config.toml
head_dim = 128
qk_norm = false
attn_scale = 0.0884
beta1 = 0.95
beta2 = 0.98
max_grad_norm = 0.5
train_tokens = 902600000
MLP neurons of a small language model. Each row is named by its layer, matrix (down: output weights) and neuron, and shows model dimensions 16-207. Each number is 500 + 40 x the weight over its row's rms, rounded and kept within 0 to 999. Numbers have three digits each. A neuron's up and down rows have the sign that makes its largest values positive.
A block is one neuron, or neurons of one layer that tend to fire together. After each block is what it responds to, as a language model described it from the Wikipedia text at the highest values.

L10.down425:544491524515518541464472564494535504553497492462468556537514486480527486551467496510508501495466571493528506514515530506460482517523473456574534517420498574497523454516610447527493513476520462554464507529468526509525505487440527433510485504490525447536515445532532555447483451452456463446565550501530510539506507484462449509514475460397519477503529482522483466558526469528548561508438519505470539461442585489525573571515506556562413447478514466543425493545498498516560593503545493534455510515555525508472413565501527513527523472473498497529492472485497531594482487513548520492
L10.down468:471548565540477488483489468518551454506523510470498550502480484543587513420495526543565470467497473532490515473464556481547496553509498507410484499449452462523475544447488489506497506543494493476456489439554542454481468572504552540483470479474488523490539437470464501513481475591471569470444486456590467519438453442529554455448473461592596501555464482461539512511546509483495467541503461447477550504458575492525468578458499555529440517498465474505543451446448475517535512574425517456446521474479476432438537446536529431537546414504468440512459497464512480391458530457489518463
L10.down498:466459487507471466508507534481421462438507577486448507465453529477564473507504476448439465479543531464407537436487522504529549551522517476458524451550500454441472473497583409562384367524467478477468500490484490483524533533544538506445489524504516491544571496546512549534483550493427462525471476475548470521498477464514485535440512483517468542421500465502495416496483467493511488473397513497506550521485527566509512562458468507539409493436532512534585597527502499480512549536545443519499520495545436524450422479447523559486458481526515456414539466514452461551483549490475535509
L10.down628:500551547428386492542506525475476549497474528514493523477460535512465498502543517530522544542471468610506519402476541482538471488524517424362529434509520509448495492465452460523534479500411498448499433495466519488523467503444512445523520461537504538520507442489581494552463465491524436496507592474475477465504511519434504492475446481485465519401517460510444476465540561488520502442524563484509495491462551433472499460493556542471593506501472379499486505438422503511542519502578594464468454451503498438494500528533469459500444477486486477467488543535466490472468531531555492476
L10.down1425:590512523533500545516456490524496478517509497539506468496636481461468529467503508479545449513549525460470547575619569546473446501512520442508498452520555457450550473570525482446507498385483476549429509536445490484560533447512472474459487543490523508548480462589549480544563496484469515474503504489535553506541518483507540521511514495535575499469507462534502540483483461548458567517460482508503557462549478474491503516487451536518473443527507448497469501559459512509495461475477541522496411516531543528480507558473438363504487543443528479464547464474525484476522476497464452490
L10.down1630:542485543546484512459501522484459504528412498533505518442528392428526445498500531521516500460502471503443564477540472511531512505532502562512518428472455486521489527489561543453517490505541518572504414569468568500508527455469484479494511543552474501519466480527549486494494549510471596491473536498518528483472390539521430506489535450534537483516561473512437537455515524585525504475506511464463512550515511481406502574505501569443501526496545519472504486485554449512453419462541486404549475522480534520487497504486478487500512447482485505557515507494553415452472476454498532436
L10.down1692:458455505421507468500481448482500543512542499542502482524476545480538562469430492483452527459489474451491492436555557477456494539543551530537526487473540504527531539472505504522500482507480478419522509492521516515538468444434461485417524491490524540431503449538521509501501520515512536460524458475461549454524528446516493468488481438560529384471511519548507526500441459464455520509505537439474539415510549458528516551506517433479524474483449496516484560477501506519510490525539481482500522500495439516447502609465482562443555465506505504451545486542493536526510451474447516422
L10.down2045:517457457475522464472515505492469423542553485443443458508503448509518553416531493425526477546507459600502497439532542575467502537494499454521512511493530495531480459542549484548493488424548430463499527466415571543530469491484484498462555449540560589516518437562498540516494520524477514481489486498494499449502486482555563482519501492530507506447477473544479536464501596552501565469503527532481536453526552458517456535547486519522429564512511502463497496543469467553531424576556504510516383493544459511531478514569498514588502453514487447542563541514443476466552538503457473455
Noun phrase heads. Final head noun of a noun phrase, often after an adjective or possessive, or its plural -s piece, e.g. realm, universities, government, tissue-s.

L2.down719:503472473554526506495494479482391406532524503553436557486595441494489465555432505502476422538575467527537509513517517452447520554500534461460511443487554500558460463493460491477489436476447462449526484532564594413492482459437515564537479505488554410510537459493406506435544513433570537499440491503476441509583560452491487453508460488467426495514529465549512549503543527491481532503463517466601503489487531546492528571532505471497521506539524506546496477541427430546497459480562574526461430528520487478468541465481467499562483466469521533554573508504491493466515465481458448443
L2.down1964:510488573514522502514482415460421477491524517512457476501603522510453458447566519498497471505534477463460490555435492466475496462565497548431491516499475504510502469465490460521516561537467494488571435518496415404544488541510529540540520443487531529476518509457526461387577512397543463449536519512459447534461487539539435502530429505490469538508432546456545512466493488462561458513535461508582616501494515530421530489521520423529486491539414527554510520528453464444516497445563515489506499476472498553459617478503515488528530520461536517489471559574474489498482545541409499478
Nationality and country words. Nationality adjectives and country names, especially in biography openings and tables, such as was a French sculptor, an American lawyer, | Japan |.

L5.down536:546531486523501485470488508489514507518536438527495453530535432512486601461565499510544503507554480581534568592531494500594446497523576518494395528511493514427474427430507505530529475482451571605530572536435460447444493535480518554501493544519472452483530478492478469522509541503488519474530514478500513503541462479514552526481472400526500414476475521461534423452482521500454499488488494554467476493487517478520441511534528457530456487507503503538502457534455455560545524477510549469449495508502463504476531508469571523479477483507538504492500451523577479459602504497483516486
L5.down1418:499480486552433496466555507514502548541489471492476486466445464500520435460456490545537592510487488554513507488510482568575560489493479543537466435507408449457426503501452506469464416490507437414550446492549452558497488488472495507530488563514483517553479439514482555526511477449490413543513480555500525581499491452470536499477517441532553528513451538451439557545570530478513499529425527457548448518452452565585531485510493497532447450523525479443483454506431460381529520498472474414493471487530561486531469484587501599493528454528435452474521487496537488477434519562524593477
L5.down1814:547487506506462473449466480509510542514491421463498499514444451514555583482557553526473488550589484490415431498502450533460519485527470440529439526529506520460497493424495533548483409557538533563579514472530504522573518482488501556480515539508497500499484481538548519424556536460497480464522470501471497558560498512496518487442462512413516530472465484559509531448507478492520542500533465500506487523504456516534504454563510488523518530498471510490485426468496490470545521375511540451497541414522462510455524513509552554499399466499493489480450491458553425514484506569495547395
L5.down1972:529478484461567608532513575467419450420470519509531505498495568533464439481503531617536438496435542523455526490467568528511456499544538542500471543515490516518443439511500476526598543561476517460447533589491509471482585547559442452474442524477486443518526498484473528489473474515519561564482469538541478538538525541469534469510460456510494545443527556534572542498447513543492526552516434470487529471486532552474495481493519600517450445530502444492495487448457487498532554471521528480502559446534477539519550501519559472550514427555428475510570518497502483498518468561521485506
Demonyms and place names. Suffixes that complete nationality adjectives from country names (Belarus-ian, Azerbaijan-i, Bulgar-ian, Scott-ish), and words right after a nationality or place, like Irish professional, Van Nuys, California.

L2.down1315:470489532553495520525478463423523498409471508479504492461518505543438433509498520469456428428519543545528487538502510494542527508492447466534504492449479511497490551527571547401536564457465494521545466528460561486511587537473458437550563519525487457504522451507504492545482522482500461524535531429586505478474472496542472493447576524496521582563518501567547471485498580525503531478545511576449459484522386431512605388451587542595515455532475563532487494508494490518526469484522527453511455507475449499470515519511533482459380452467492490489432460576524493541488510508495480482
L2.down1858:474432517576514520417483479478551511471483491523496498490506469456474402563480538494445424466505565537544488569505519493460504507502473504517480500486523559534448542519562526440533517436485528527550478500484491484576516554530508545576547549531475514531526410484518511474484506583467507413557447446618517500508459485543466481452573477495525569518493502525555453458476519479483507464556492549507496512477475441523482450458561559542471495562545523491482523499525540481522485465480463497509471495516524457513464550458494492510485472510513537478428439531521542521456504516517521473
Plural noun endings. The plural "s" split off a noun stem (portrait-s, column-s, colour-s), plus whole plural or mass nouns like games, music, matches.

L5.down203:526520499520478535579444498467441492505557497484423468510463513512500524534516521556497482496498461495553521466460492560536458492495513492458464483481472553534459468394469489479551548543500545495447494478544517509561566502465480541501502474544579496552542437543546503471451539483418447576490543456472473530511500457401454530515463469454524520463565424471497457452560509504421474501515495563465437445475540520452537470547476571501495498450543517552458459450547473427534518506519490530496538524453499522496515453591468496417540634506525497579488557536531550520387492560516544513
L5.down455:541488519448554496452540559497464549513491583456498571506435408485555494538484499423476512483485543467488421528583520531497469484525492486520495476495503496502538465533550501532474524459538578482450547536503491520521529537482442472450480435519469454481534536546471379532450378471480497634490534512533471475547479491496452514499525474499522495499493524473504494509583543532521498484525534575477455550519537439452462573544598497473514540467534487463521475513500507554510460452483501449492480498559481466566554499487444476532548444545453552528486515436564479489509462495513435528
L5.down540:493548414452546473466490498517569493550459497489424457444539533423466464508598459496452511497515515476514497501389503488504441469476513570502499522552549530527519541486458492506506536536538484486512494539542504479517543507517518473450464445445581574456481482443463512499471504493483518511524431540515471523619515476511444588492500512466459494477490368469420532543612508536504481533477481515554473499489537441474536486467513569557556465454555492587503504535525472551479514506505513499515510498478519478540562506513471546450485522449464408500488550566526516483559531465522471525
L5.down803:565454473494482554536471457456566414529582534533527488499500465455500537464457531514547466490513481508576564568493440485495516536491483467511440508597416571500504498465506470531458500490531462515529484423498497508504498513437526536533491478481469499541494492425482490471517467511499517482506468427429501486515507493509432553481564531513495518485512370411552545440441559446517471511544489505516467453512464483563477437483519505525504533494510538519500411481461454508568471482524467509534553536543522493466511526507490462505417556554428462517537576447452498461469545516532487533
Modifier word endings. Ends of adjectives and adverbs, often completed suffixes, that describe time, degree or manner, such as stead-y, slow-ly, late, early, excess-ive.

L2.down274:488496471544480507435510443498512518463505458547481479517566469505422426497481498491513510424484519449527480547533515528454514530502510500447529455515457550528532535469508535492460548505490572540575545530503479521490508416484488471492495522493554407520512479458404526481450579528473506477492472471427446515495566505480438548499468444584519465538546486511418537493448415486515548526476475525500539491430475463504503579498447493526500486540420474538430457472473569535528561555527551529459466498493449563486538491486500450506511520522403486475510494485495492624573463473488472498
L2.down995:482494486536559423465543502563518545568514546486558459558530476503477453488472528539406481431533448473452505525443531540480513519436486479450547485524463513483518503501530479503447501517467487500588410495526451412490529454450572512494517526440553456527463551521465470490448441482508525489473550532445520456544537485510488453535449474551439458562501518551427489534462489466500519422525504418538485541455482524466523492536505451502489438499449474539458468498505542452458472483451503536493559514490525560530512443446512495477528523445524451484508461541512499501456484469523533476
Abbreviation letters in names. Final capital letters of all-caps acronyms and codes, mostly in football/sports tables and league names, e.g. BSL, USHL, BOL, JK.

L5.down719:524606395466524448483523528456432427478476538515478487525542426554418544434510448499551490487552525586440543508510517489480471468539424495475514507478490519435531522476485439576484523515466555554437550605460530532505490475514469497493497468517442505543558388533506480612482478518408535533479481458499462481566557489449490508466472448513421506506484516503490495507543513454466503461427526545507549518474567444527488510516486469515451533481515561474474528469464446511463474540531451439497538465558559473536452494482523469497462525489457580493527508515481476512488484438544495541
L5.down1334:428461499532510460384469478503533455515426550470488541471523546524478508460462511462509541465463482431530502504466448437581542457492490466419569482487472475502512478445511472474475466441501408594517455490449511556537598506535464546545529545505499460474517470480505520576469480494490493530513538573505528486531505558457528480526485589430501537476508529498484558519443525460483543503512480514469499457513468467478475508411466438517555554425502485548538466468487553479507542533547516486523530518479444530546526501475520589512502521495586470466518513497450522517491404482461532491
L5.down1732:540486519433436433503478577465565536479568527471447566495460487483504481459566467505418415499514482455543486468460496520572420479564396508482536488493518499475413497511511475541524466510480489454433523570432520520547500500534527411515480548546530578477586532531522509519517450595494494474504492438537482478436451594504513503500509474427473518523510506446473475504515463468490494574571516486522541451510441467559471478533522471497491452530456513522534467411443591478494503502470509529556453459539482490491416501439516499524508392478433556475522537526471548483521542505527534448
L5.down1888:517497514538483479425485511494512442518472497503521443473478480538490584490494498560568471482548458495559548443438484491487457535494510537533518467532470481467428542473390462557407506529480496495476569473447450439478497485485510530419523534521494464501462461559452550486471517538451517449475538471534488451460549560484470534569497476504531467460470512531512480426546514506532442546535474462468532438475492460506482474522572518558515502535460494535453598533537490482412535574459477499491505447432462523486486507494500478492556490478462527487412498495437543493510439481499559514
Preposition before team or opponent. Prepositions or verbs right before a team, club or opponent name, mostly in sports careers: signed with, transferred to, youth academy of, against, joined, face.

L10.down120:510455516476431457512505570546508575514540478496527529451554508496467543441485494559425532508520520526495492492490517575521428512482503442483502526451533544476519521514429507538453529486532497506498496574500452472507431478525522489489446451500491454474481445576476484511484485526546492493495448548535527497509486519444405399473529500512563449484515493527496461545402542502482480475521441439540388557555524557470481514522472489572460538500502533432493466452535561528492491493479498505527509491471496463553508484503479519591555531537468539523510468492478486496459439425481531533
L10.down549:495482465509526511447524443484514511491470468535441547505415507572446512536465504492548454512485454476517483503503518518486505501434453532460531509488544543511443488471545515498512550553483472461502494467539554502539448500398483492469543504563546500451445441441530449450520568573467478444547512498540523516532481510504468506537498520519518431564445452448509566515487526566492503496432528527487424466436457518492537524492524511552493469593529561477537498500543511552538563405465479516479493427460515497434484512563432494564472523496503566554547448493484580491521445581522511587
L10.down666:541498473571527517443492553449486485486515417504493579495524433489497496555466475531525515538494430519557518461436512501519556464484458522498505547535513538498472544364542474476480543415537526539540463424590504528467504512492445500494507478476514535548511479490577478504563454523471494535386458498497606434447507431548422518450463475518500454515519562571518496480474508467468453494503487574528472478506518447487512472498390541492490563457490479523458532487632496565464546506459555507453459490468497497495534471486485544475529582449485475517440520448501474538466463531502460474
L10.down1036:506455549492528525482491491519538589524409513478462441491503458491503487498535516484480443488470455535506443529496481463431449470500457573445532513496521469539536452410535459473512477464479562439486467488490495447486402512508499430537533575497482577479483507496467472469446466474415429515448455520489478508493532493527584509457451549434525574471536487476510526505535511479467503533516509475451519567507544538462517498540516517418482528491458450560519509515547555498579550515448426512476568418469490534458508455504468459583499533463462402554436513492491561471484501481495548552
L10.down1141:527494511464435508502496490421515448481509474531437481498519439519455523461468574491487470477482549480442426497553497446532526538557492447449458545521547509459473578523497469530537541392467556548506497482407528518495458513541489523531440493480555565492517498483571490519555504495572579565461489531610537487561494495489483481463545471553518492455529502489607438456508489506498458561460502466486503521535438536530485540466438570480461484508553461488466486500478515479550490467590509530462493518454500467496493455518568484523494537507487488522545518533460526465462518514446524536
L10.down1313:477598451450484539514485473526513463435498458455471436506502510589479528442509550503539470412466569530541574476512516484443485533538436500499476507515494508502516497524525428472506494422487510492531563488527543498530502510470427455494480454499509473481500512530487504462533497438489511556504457549513496522544490493505469550521478438473417617446480489461421468484498522524531457500420510400535420503572458458594459490584459536506509470521493493448453473480515525478467500476449473524475478469455527543535525456521449491465390529566450479556514468482528524525468590539452440498
L10.down1438:499452488543457496466445457572535521568504516615397494496511464512455478497474504457489379471524475523495621557530544534448478494509484558487480484520544530473521578524487458485519488495547501539462518516522500476502504505526507533520546587518467479505507566506477445474498520529492478507540507480494535478553505476545496485461434467492499523487437489546436500476492494536514508483493526468495434483502541574526528443465507397494464441454509478418473570523514462517445491461590515510485491501512431464485460526444502522422495554534445486492451534560494543434455473516523490517
L10.down1885:475494486523536534562478583482462506494477523517498488538559492401491472485538546500438504510564484466560470486535532571539483550445484553475499495444524505497500487350468432455539454537486480447484503501511481546492501457515504448500486506489463532513518449509465484519489534453455519522525459482530463504526542455470526431544503479491446502471513497504457466499534474529479517491465396528536512439553556560462491491458505520476620530479456480523469455560483480465490464537440501542520436474520527447450565420509529499505430489510443470483541470452499516532474499482482508495
Nationality descriptors, format lists. Nationality adjectives opening short biographical descriptions (British economist, Japanese dancer, Danish former politician), plus CD after Formats: in discography tables.

L2.down369:495489513484488501456455516382502537512533481526425461500505490489488447537480527566500462455523454390458525533558511489515504508518466489456483563476530483455480496491483606481428462521474480446519488483577503497477545523543554494478490567552478485480546566471526379477497523525520519426469492463575557484494526455463427517514521532550527523496486447540457485425496463462473540531425518555521525487500524572429502527495461443501442507460399480452442520493558487486501511485453464539485523560488554540485489528523563487536520492443539496528595460473507488439567554589510458476
L2.down1838:493451542432452507545519536370508536508476454540513539387495469455555468464456497439480539505481507515460441496566510529507470496524464481529524426542477470444514532516514618487567499492535502570482438493512506449532504497498464479513535466470463478485521498497557421468458482500545507513487490454481505496495414651479493482432531504471500520516504458534567547444497556531479460493418554497498434509491484412534400496515476423530481523461479515524541477511484468464420552558473469481478491469457540557531438493510508561518540548484480441474519492499519555511473456592520459472
Word-initial prefix pieces. Opening subword pieces split off a longer word, mostly "un" (unrest, unconscious, unless, uncle), plus "dis" (discard, disbanded) and "Le" (Leeds, Leanyer).

L10.down336:517508520489501496462421529548467475513482528492531457497482536462530455524509470451513512422458518523474486522497448529492491470529482514525559465546491438583504536479487490550452518536528525486531468442442433496490417453542450483566474496518553545477586532452457504543445531437543472470502500527506511466553486466559517526450489517492483515484477490493507510526433551479483466522510526469561508521564424491547479457495477497467555504484592525465565502482538492491398470515482490531537569489547522519451463553529512511556405508499548532491460510464508507475469452516541499541
L10.down383:516451498500529566503456488392434538509477459496491466518444483471464458498472460560520469533494518537502506410502466493470523429485504522465497506431522521499576520442587399440487538495449496528428428531510523492503519522558542485509525579545501475466532526491505449532525465498516501550460526388495528570421503407573544552502534462509449535407513484510482465351493481520490480458513481519459476513558462500517567473494491491454525469563507486558494540510560546556521500555432527517424508498525518540485485493457543505530419522456506445555522576458459477509475505538476477488
L10.down555:445489504431462493467525570477419452528511459536535548494488515496472524507553442535506517442538515489440420505525423516474446510476475486553491446537532505450475493512516404520448467515509504527544462486472562603535505491479460549436567493448515417567430502539499394463538499554594487510490484478508542470555519457601519530486533511456442519558529482499472511451444508516511549504483479559480515517528465487524551523583575490517494515493562605516458557519508427483497490519460473490510483604537524559568489488453544595505507469458467479483487480451520510442481443486428462468
L10.down630:496502486515472522540499479548453493454523501478563497528473415481501456440463502517421469494550522554491474470477525505480488488487502481519549544493465541459516520549435472531469572504484520486510505547434474507517428504526554496498573508521471494476438531520478495532480467441448521476483472443472549498523472492485475522539419494552508412438530502520539447509536483407495469444569526509473557494478536510470536448522524516460483465452487536532528489486513468474507492545472494461503503511509445488505462477546610531490513528514449545566532475550447471435504575507494532512
L10.down693:475457539505474543514456520418589514449490428484485490526485502466525411481484427427473500523441528487571472439529534502492467414531492503497422475492537535551544544551508478515473447594436514482561544536441534428472503456577530507524477466500592364516463524445490497457506508580493570489506513446517501530444506515579509522482559488429472447443508553507436493492435579515522516449532432552477485496521526545472483577465511505475517510520535523527496498464503428363513492470520489508524472570484541497495451448426528560474543516479415461528546484518458501522539517490571514499
L10.down772:514571430523528531536445516508540543535521454491464571521477422464407489506554484532516497439469539528471526551521553446461529448496528491483508508526497526496511564600533551401560529517473514504483474505490489455546532563553522498502482470488515544523494544539523459499478461545509446525544527510511481501488506501534466482423566476487519462473480432455487534523481500506475500481464466483506535485528525540553531520513499554430425539480496511511548456516501588483499531526471465464493514509428481518533473501481535537491484472432430500492489535455518482456395498455440421480
L10.down825:498447517505509472497474440557515503545484560463523525502523548512482472493520530518497530485551460485506514480467505483535559551482480508449494594439451512468567508665538540459447469501492485526540480511510419457489514521513532462541474469480506496476527469502576558517550535482502466470489553462504468469483575529460527492514539585502468507464472559528450466547474490512511455470499437457502490520504509565525389473450440476510457498500484510465420528553534543477528537551546512502509526518552501524535466473506509487478455530599489518555540519474456492469537442552492465446
L10.down1458:480511555517458471545444499503475462555497436557500458550481494550492511511523430542496460557474472556531532442532512507501526434532548476512490489420498561578556558547504555548544543461508458585516620568499572499444457558521528509441441502543409527563489449495500507509534479493437564432479480474520591502536543474475468538492525516557449541491507480531530419527507549517452518546521569532515513455499554543551506545501539489517464489547480461512491440496492485549572487510477569456493501543544571505454546433482574439445552515512474473523408515515515513539507555517533414473
Predicative adjective completions. Adjectives, often their last word piece, used as predicates after is/was/are or describing people and things, e.g. fer-tile, risk-y, unlike-ly, critical.

L5.down259:481456557489492538396526531502567456498455483501556488481495472488507503528536552491403451504508406460480474521529491552429486513545509437464454467577594552524589456381501511392598450422587437516520543542436489468430501524465471489542459479544503529481504495428562491558495504529535438526495529555475400523538509456546517484497465473442515468475493499457471462457484446516477545495463473518560534470476538505486499538520508522491464538494505510508458526493472492510503489501457446556515477456533477489452522445510506407480444493463454513500468482554507541493500538565517536544
L5.down348:544517538572517501477494500456509500451523524505546485526434558528442492570565505528461519533517531527430513483514481444483519539511520463481461542445527532516495460399497437474482420432448542517552484441491556496533488469513452495485553575464499502438491512506488568439460525528543480457421497487496532504519458514488489506549534606467534479476454530519498485437509508504513516463498478509506485464480442529447476485485531530494480511521498527577396565488515494463511522429489566475457537470536456521523588470494470472518490550532554526486533488539465505521471461472547476525
L5.down524:556413513439501476509444484477469500506549488446510392494493475518544481545547447545486405516486482466516447504487611497465543492466507499448478486503437517485492522498467559457464528542514506530496461465408457466523466523477549450499513515476500468562493532482511507475487493498481475506583493480572491535492429407456500548429511502477505547544471511500465439483487439508465467451575511548498588532474425476528477544524585456427473432548548539550515499564430531486526556483446508452374496532456518536504529519538501494549517499535466536540573465503454482447508430581434538491
L5.down1408:552533503503487472466461531485458509474511468523525535568538457431479544577492498510443432561617457432566532487564525487444544551542501517474483435495492505545472396376541449485580462552548544526552458499446491526553475533451463487494546533574521459484639497417498566423490487499532449477492470455549524537531398459416488503469531522539472505537466447552508497462536466480491548493504411539515472431500545573483540459491525461516413452493481436536486551498461481426530488493461444477454449420483470511483496526497493459472489493461489522508424481524485571461459407434469558515
Plural noun suffix. The plural ending s or es split off a noun stem, as in bond-s, animal-s, sex-es; also whole plural count nouns like troops, residents, singles.

L10.down355:530508439468511496477451543527505495459456431551554498467504522475489556518447561515499459492553531500468530530477439453486502554542442551555540500432460503535505575446491514502521477574503511498501500581552490530462469586493509503526442470509500502486571481492576481515472432494437491453567514512535581521466479482467465480373526467477473516456512471502574499482454562613460528499536545474480499470564554501541549480513508569477505505568455446504488480431488494499437505562431522479482470462480545562497507454541435474430586454443532520478418420498534524467492527496481500469
L10.down701:530476525455521502493477520449515495494465460452551508539447481548517490439504474553560507472505511447429430533462492458451494559470454542478551432504481491552566566514509526489493474517495463483474487463460492486492609560560575508518537411560520496450539473487507439476490550487514511521503529547590526493522481533556435508539550488485520482463535515505563488472513465448431453526524509492535474495484549499429449488546500524513482449470461457542471477597460486454542489469487485496524430471494465500477500490526473482481531536452482484522539545530454509516489541516479515546
L10.down1010:514509455487553550510500533494425529390505526446530542501473591390450493522471466473546408469431433558549467492493473458471479524490548482491484431462440485470502487566496490483452550473454570526479506520525538483591509487580530420496476507454477548494531460550583528532554525524553488502476566593533511547481557517473512478484503434490460495491490461485576497467590551430532497604439502437433520575501495512495469496486503529484522469495521508497441547522492495487518501540488489507535502489471495456517523477572481506526435527528447504482492478569494479541513481504473538489
L10.down1031:498529479458535498419504503438485505443468460459434439495527571479540593475505537469406421495516486551439535506544443519515488537534483540540559466495533443497476425469488599486454561508495582508533510397482462468469547557428443484419545484481530407496488541412448555542462475527484390558503528471493466553529524460485457557502556547529499613432493447434479490548487494524518520551494540488470458417458498528496529510509537499464419443442506477533515509506430580539576432538519463511443485494517453536479434528595515534543531435537447495503548456500474446519543502510509455518
L10.down1064:525521518534547573497448488477523544519534549592577559468501496466560493474472448539451506606552454488520549465480472488464497485578483461456460611544513475504532502503444535528509519439454482478508534443533479503424463444507493501469474498493460568443496521549499483504530470499417517516514491460488566585491456525466510572436504447503560522522466450474495482500507535508588539505435508470438490531547474467476545516511451515535457492512402529522486521503501491490467546546530482618494520511461519497527484539533492465506556448491480590498516468530530498501519477535529478499
L10.down1298:513380490518479461535520470524547476560462510491509489504438450523507519581467523506403505507475553486488537595548510511476493560423440439454555486486448501481455497414546500508519567503500565487506555497514493465543455540538443459496452460555466457525517502464549421470464418529466506577494544553407550444460477537490449474547477483485540518591537556456514470487507511502526491518500571457501489480557526547528407473489453461540399490465510537521544538503476561521469455575471508554519510550518487537486514576514582537511532489412540508488481546490508585493513529475434526496
L10.down1606:533523538429461563427482447483515536437508477436469430492403462540450504493459507484474446432546421484523542524424446510636457470510484480562482481557514514557545524528490502462512513495502560499522480507478534504487511502438479491393488507515524486511458505464482394423474453493519449439493421546508489577549432522488496516501543476537443503464455508445554446513508498522462509501571534549459467498538480494484447466568534518456519464514492507500485470469454494474481520530508515504534490438541557491452499545586527535457518521444516563498474513548446604529468510545515543513
L10.down2018:517499436491526513499555435447485509475540584502440457491398468441538516553483525480567497484426491481486471489466506484494508509491506592497508485531468426490533506436527479445476554517514529458468540416458486463507523528563457506476538524511539467500533574466495530554465434535485500451519539522482466548557555445505524505447421514448544560507520410557439533485471506488484495500518480560577471484565508448505469565486563435501472540482533547555451486535479516487507472524544516427496521477552430474456526462456572489458504526614456505453512466511481485494460447483463499481
Before sports team names. Tokens just before a club or team name in football and sports text: line-start spaces before lineups after score lines, "for" after plays/signed/debut, list dashes and table bars.